{"num_attention_heads": 8, "num_key_value_heads": 8, "norm": "layernorm", "qk_norm": false, "bias": "all", "parallel_block": true, "init_std_o": 0.0, "lr_mult_down": 2.0, "beta1": 0.95, "lr_head": 0.00605, "max_seq_len": 2048, "max_steps": 10187, "dataset": "wikipedia_en"}
MLP neurons of a small language model. Each row is named by its layer, matrix (up: input weights; down: output weights) and neuron, and shows model dimensions 16-79. Each number is 50 + 12 x the weight over its row's rms, rounded and kept within 0 to 99.
After each neuron's rows, "fires on" lists the tokens most often at its 100 highest values on Wikipedia text that the model never trained on.

L2.up506:63 47 74 53 64 48 40 55 25 31 46 67 61 44 59 49 49 51 38 47 57 68 71 39 63 59 61 38 65 46 59 42 46 28 49 55 28 65 28 48 43 41 44 67 51 42 21 43 47 53 44 53 62 61 48 56 63 47 42 69 38 35 46 46
L2.down506:51 65 63 44 48 61 39 37 16 56 38 59 55 58 47 52 59 67 52 59 66 36 57 57 62 48 57 34 43 55 50 36 44 44 72 41 34 34 37 55 31 51 27 70 74 44 44 43 26 46 55 42 45 31 51 58 71 43 59 69 56 50 67 45
fires on: " Division", " League", " World", "oup", " Army"

L2.up902:45 36 40 40 47 57 50 47 43 57 52 49 38 31 55 52 56 56 61 57 25 40 38 57 50 36 47 48 47 42 48 35 32 63 54 73 60 56 72 28 65 35 31 36 34 38 42 51 43 34 46 57 35 35 43 37 53 56 74 61 63 45 36 37
L2.down902:67 55 36 39 40 45 39 55 42 65 34 57 48 47 48 58 51 38 62 43 34 52 28 66 46 40 57 33 56 39 42 41 50 48 35 67 39 70 47 38 69 34 35 48 47 38 56 58 47 52 54 79 48 54 61 59 57 50 78 58 73 29 46 41
fires on: " such", " both", " red", "(s", "alf"

L2.up466:49 42 53 31 53 63 60 50 36 45 64 34 51 48 79 53 42 56 36 47 43 65 53 62 43 66 63 36 37 70 13 51 70 68 43 44 53 47 63 54 50 35 66 34 48 35 31 49 49 55 63 54 45 75 47 60 52 51 59 32 63 42 43 68
L2.down466:48 37 55 29 50 57 39 50 51 39 45 47 51 34 58 48 64 50 27 41 56 43 55 60 56 53 54 52 33 55 57 63 52 48 45 37 42 52 51 66 56 38 61 46 50 56 34 54 78 46 58 23 55 52 53 71 56 54 40 46 75 49 59 44
fires on: "our", " Br", "_{", "0", " out", " when"

L2.up368:50 42 50 58 57 47 46 61 44 49 55 57 58 34 53 44 69 50 68 56 44 65 45 48 40 53 55 35 48 43 55 22 43 50 63 57 47 60 85 61 64 61 43 76 52 57 55 46 52 54 73 59 69 44 53 45 52 40 59 60 31 60 45 50
L2.down368:47 32 28 60 58 39 61 59 58 46 49 75 65 40 67 44 52 67 30 45 43 36 45 55 65 48 53 36 42 39 85 54 56 57 57 56 59 68 81 55 46 52 65 25 44 45 55 41 75 64 42 38 53 41 57 40 52 33 38 50 66 76 59 43
fires on: " trans", " o", "-s", "rans"

L2.up695:79 46 51 57 45 66 61 51 55 41 70 55 41 47 64 60 53 51 52 67 20 50 37 62 58 41 43 52 48 72 24 51 52 41 49 62 38 49 37 52 56 56 15 64 54 63 51 52 39 56 62 56 66 54 64 47 59 70 48 58 51 31 67 53
L2.down695:71 49 54 35 44 68 42 34 48 26 71 60 48 55 55 51 61 21 38 49 37 40 63 82 40 57 63 38 59 67 52 48 63 56 56 52 50 43 58 41 31 34 39 53 61 49 42 56 56 54 33 35 47 45 65 49 44 75 32 35 68 27 71 44
fires on: " as", " disc", " rec", "isc", " Rec"

L2.up575:36 48 43 53 42 50 45 47 36 47 73 74 52 43 45 52 71 37 44 56 33 65 59 65 51 57 52 28 35 38 64 35 50 66 47 43 43 59 57 53 46 39 62 63 42 59 49 49 35 38 61 21 38 68 32 68 56 35 66 31 59 49 28 52
L2.down575:43 53 55 55 53 37 62 71 52 58 72 15 43 60 57 61 58 35 36 25 50 43 49 44 39 35 55 56 41 62 50 44 57 33 32 46 48 50 32 40 49 35 46 69 58 66 58 60 42 47 35 60 48 69 58 58 66 58 42 44 55 48 40 52
fires on: " of", "u", " public", "ort", "our", "en"

L2.up482:30 66 71 48 50 70 49 64 37 48 61 49 59 39 57 41 46 58 60 71 42 52 75 45 50 51 43 48 48 28 51 42 57 62 43 44 47 35 68 46 47 26 58 35 36 75 37 48 61 60 54 77 44 41 44 50 34 44 52 41 66 50 67 40
L2.down482:36 62 71 41 41 46 47 40 45 62 69 48 54 49 48 38 36 42 66 41 50 62 76 14 50 40 36 45 58 23 67 46 64 53 74 49 64 67 38 58 46 40 47 61 62 39 19 61 64 67 54 38 33 68 53 61 55 38 45 63 43 58 60 58
fires on: " me", "one", " people", "ody", " Time"

L2.up962:43 44 19 59 58 49 31 43 54 44 39 53 41 43 42 50 53 44 68 56 61 43 30 47 50 51 55 67 51 56 34 53 58 43 69 53 71 40 45 46 65 51 46 51 18 71 51 69 51 39 51 45 72 45 67 49 61 51 59 48 45 34 46 52
L2.down962:49 28 38 46 55 42 43 56 46 43 75 47 53 74 49 48 38 59 50 53 37 40 59 72 67 54 57 56 41 73 60 75 57 45 34 51 54 46 48 54 50 26 69 74 24 56 37 35 58 54 38 29 52 52 85 56 41 52 66 54 48 68 53 51
fires on: "og", "amb", "ug", " lead", "21"

L2.up149:48 76 50 52 72 53 55 42 38 58 63 62 35 61 68 46 32 43 46 48 44 49 49 52 74 66 45 45 67 50 56 45 57 46 30 48 33 36 53 36 67 59 67 47 70 41 55 64 48 61 73 22 56 47 50 74 46 22 35 52 46 55 24 69
L2.down149:53 55 39 61 48 69 48 43 56 43 63 28 58 66 60 52 56 43 26 48 52 36 44 49 45 44 37 63 74 63 53 45 57 42 25 47 27 29 44 21 44 67 57 37 56 37 50 44 47 46 56 54 69 57 49 35 60 37 45 58 63 46 49 58
fires on: "er", "″", "ect", " was", "ount", "ether"

L2.up234:46 49 49 40 48 60 61 55 55 67 67 41 51 75 67 49 58 32 52 47 43 50 42 46 37 68 93 55 82 32 47 35 53 68 61 52 62 42 63 64 61 41 48 53 50 54 63 47 45 67 33 46 54 34 59 53 54 65 41 71 51 42 55 56
L2.down234:34 39 23 56 49 51 43 75 45 58 59 60 54 55 67 43 46 45 30 38 34 45 39 36 41 62 32 64 53 53 51 37 52 60 47 48 57 44 44 60 46 48 42 43 31 50 60 53 35 74 51 51 66 24 46 55 44 59 50 39 55 43 63 44
fires on: " o", " k", " sim", " bl", " e"

L2.up255:82 54 45 61 62 58 52 59 46 38 45 43 42 45 59 74 31 41 43 56 42 37 34 61 52 56 38 46 64 36 50 44 57 46 56 45 51 38 35 59 31 36 40 50 36 70 50 77 50 72 36 56 51 51 45 39 46 35 40 66 61 46 41 47
L2.down255:46 38 54 72 41 38 47 41 32 48 27 52 45 60 67 58 55 56 39 45 56 48 27 71 59 56 47 50 61 45 43 52 47 40 57 45 31 61 48 48 46 38 51 25 50 47 27 59 41 57 49 29 36 62 46 50 33 41 60 71 51 39 46 57
fires on: "20", "ec", "ummer", "ic", " Cup", "ech"

L2.up705:59 54 43 51 52 54 60 61 49 50 58 57 86 67 50 51 53 60 66 69 41 44 37 67 41 52 64 77 46 72 71 33 57 58 52 51 63 46 49 65 53 12 53 29 62 54 60 47 51 54 39 41 34 40 49 47 49 65 53 43 43 38 39 35
L2.down705:53 53 51 46 40 63 61 58 34 36 41 48 60 54 45 64 51 61 48 46 59 64 72 53 26 57 46 93 36 54 54 20 45 62 41 46 63 32 40 57 43 47 38 53 53 62 31 57 44 72 41 70 40 50 45 33 28 62 47 66 70 55 53 63
fires on: " inc", " mark", "90", " kill", "88", "81"

L2.up383:49 51 79 84 56 54 39 64 59 50 56 47 48 47 41 34 44 39 40 49 31 48 40 44 65 62 53 52 51 51 67 47 39 40 60 40 53 46 42 41 37 30 53 74 56 55 77 26 35 53 51 51 69 44 40 51 53 61 68 41 77 46 44 58
L2.down383:37 59 53 57 51 52 60 60 47 44 30 45 52 76 24 52 46 51 48 42 54 54 43 56 53 46 24 41 54 39 54 55 54 76 45 41 55 55 35 44 39 39 34 47 48 64 53 48 48 30 34 37 59 62 47 50 54 57 58 44 49 46 55 59
fires on: "ry", "y", "o", "ward", "ording", "ver"

L2.up709:69 31 63 57 71 36 55 57 25 65 40 39 43 55 79 63 75 41 61 46 57 69 79 52 45 54 58 42 81 54 47 39 44 39 43 68 38 24 44 42 47 50 27 51 48 45 56 61 60 69 66 48 68 39 57 39 45 53 48 77 38 38 45 55
L2.down709:57 42 55 49 73 29 53 62 55 52 35 44 56 53 62 61 40 40 71 45 79 54 70 68 57 36 55 53 70 41 62 35 49 39 45 68 41 40 38 41 53 34 36 33 60 49 49 41 63 43 49 29 51 38 57 51 25 54 67 73 46 29 40 59
fires on: " art", " sk", " sim", " character", " film", " ed"

L2.up682:48 48 52 31 39 45 49 27 53 44 87 50 60 39 71 37 53 33 55 57 60 36 52 39 65 50 55 56 54 53 83 73 60 65 30 70 36 48 55 49 36 43 60 45 53 61 59 55 56 43 46 23 66 42 31 62 45 42 20 54 32 50 38 53
L2.down682:37 51 41 71 64 32 68 49 59 57 58 36 67 50 50 46 38 51 53 21 49 36 43 73 39 40 56 48 46 37 41 62 59 44 68 72 76 45 48 49 60 48 54 37 44 47 53 41 43 34 43 38 61 52 41 47 56 53 55 44 58 42 52 46
fires on: "ities", "ions", "ies", "ents", "ues"

L2.up394:49 53 43 77 59 39 54 36 40 57 64 40 57 43 58 29 57 29 42 52 60 51 39 43 57 37 58 38 72 51 59 54 71 55 45 57 40 37 52 72 41 58 75 56 39 58 38 40 56 35 73 32 28 50 56 61 43 51 57 61 56 64 53 42
L2.down394:38 32 47 60 48 67 56 71 46 49 72 58 56 46 60 40 65 46 40 56 64 33 42 56 46 24 47 73 45 37 70 63 52 43 53 48 37 59 51 49 42 49 54 52 61 71 27 63 70 55 60 38 47 54 48 50 37 57 51 43 51 31 49 57
fires on: " rem", " dep", " app", " mon", "adem"

L2.up415:48 40 60 51 49 38 42 54 39 47 62 55 38 47 55 52 71 37 65 76 44 57 54 42 42 70 52 25 41 54 79 51 42 57 43 51 55 67 45 58 11 51 55 48 65 69 15 61 10 48 41 45 53 51 19 56 32 48 48 38 34 40 71 53
L2.down415:40 77 49 78 88 44 38 52 52 40 62 52 40 56 61 52 58 32 47 62 61 58 50 45 34 45 48 56 56 48 45 61 45 47 62 44 44 66 26 62 42 27 39 38 51 42 44 79 40 48 60 31 41 68 57 65 42 37 59 48 60 73 57 73
fires on: " two", ",", " of", " six", " most", " three"

L2.up629:57 64 37 56 46 50 28 50 33 55 61 41 73 50 48 52 37 51 40 35 42 51 45 65 68 37 71 72 41 61 46 73 40 51 44 43 57 38 64 40 64 31 41 47 46 42 39 60 52 37 50 63 59 82 41 50 51 48 41 31 71 41 33 60
L2.down629:41 42 44 35 50 48 51 43 38 90 61 56 45 53 53 41 32 57 33 51 59 43 70 39 35 33 49 48 61 54 46 44 41 56 48 57 67 43 54 61 34 57 35 55 60 48 28 27 47 58 53 44 42 39 50 47 53 61 59 59 56 74 50 47
fires on: ".\n\n", " bec", "act", "===\n", "h", "==\n\n"

L2.up21:49 32 36 94 49 51 67 58 61 64 59 50 56 50 59 68 43 65 58 64 42 50 64 70 42 46 49 42 54 49 54 43 44 62 38 47 57 65 62 60 56 59 76 62 56 26 54 49 59 52 37 53 46 50 65 60 59 46 44 56 39 39 66 34
L2.down21:47 25 22 72 65 45 63 43 41 52 38 64 46 45 54 54 26 63 46 44 32 23 48 53 48 63 54 55 47 48 37 38 54 46 47 41 43 67 55 38 53 53 52 59 34 25 51 43 58 31 19 49 49 43 47 52 56 35 45 59 48 53 56 43
fires on: "air", " us", "ient", "eral", " post"

L2.up553:28 23 55 54 38 61 40 52 70 56 46 55 52 54 49 55 56 48 55 57 62 31 32 46 36 44 43 58 49 60 58 51 49 39 37 47 48 46 54 52 69 41 79 61 48 40 46 42 28 53 69 41 64 66 34 59 42 61 23 57 70 64 52 57
L2.down553:47 59 46 63 50 49 64 57 36 49 49 60 29 37 40 54 42 57 46 62 48 67 60 38 37 64 48 66 40 49 40 48 23 74 50 52 60 48 47 66 42 46 60 49 38 58 37 31 38 44 58 39 32 53 50 44 42 38 58 69 52 38 63 48
fires on: "y", "or", "ure", "ue", "ry", "h"

L2.up556:50 59 55 60 41 78 42 52 52 44 58 77 39 29 55 60 47 52 61 55 58 23 44 44 46 70 33 38 49 49 65 48 52 45 41 41 47 44 25 45 33 63 65 53 59 54 52 34 39 56 53 43 51 49 43 42 33 61 56 26 65 41 44 50
L2.down556:37 31 35 62 35 53 34 75 38 46 56 59 40 41 65 63 55 63 52 43 55 59 21 32 36 31 37 28 61 69 68 56 63 60 36 45 41 51 39 40 29 72 55 50 50 50 62 39 45 44 45 43 61 53 45 53 58 56 53 39 59 56 48 58
fires on: "ent", ":", "°", "ff", "(s", " made"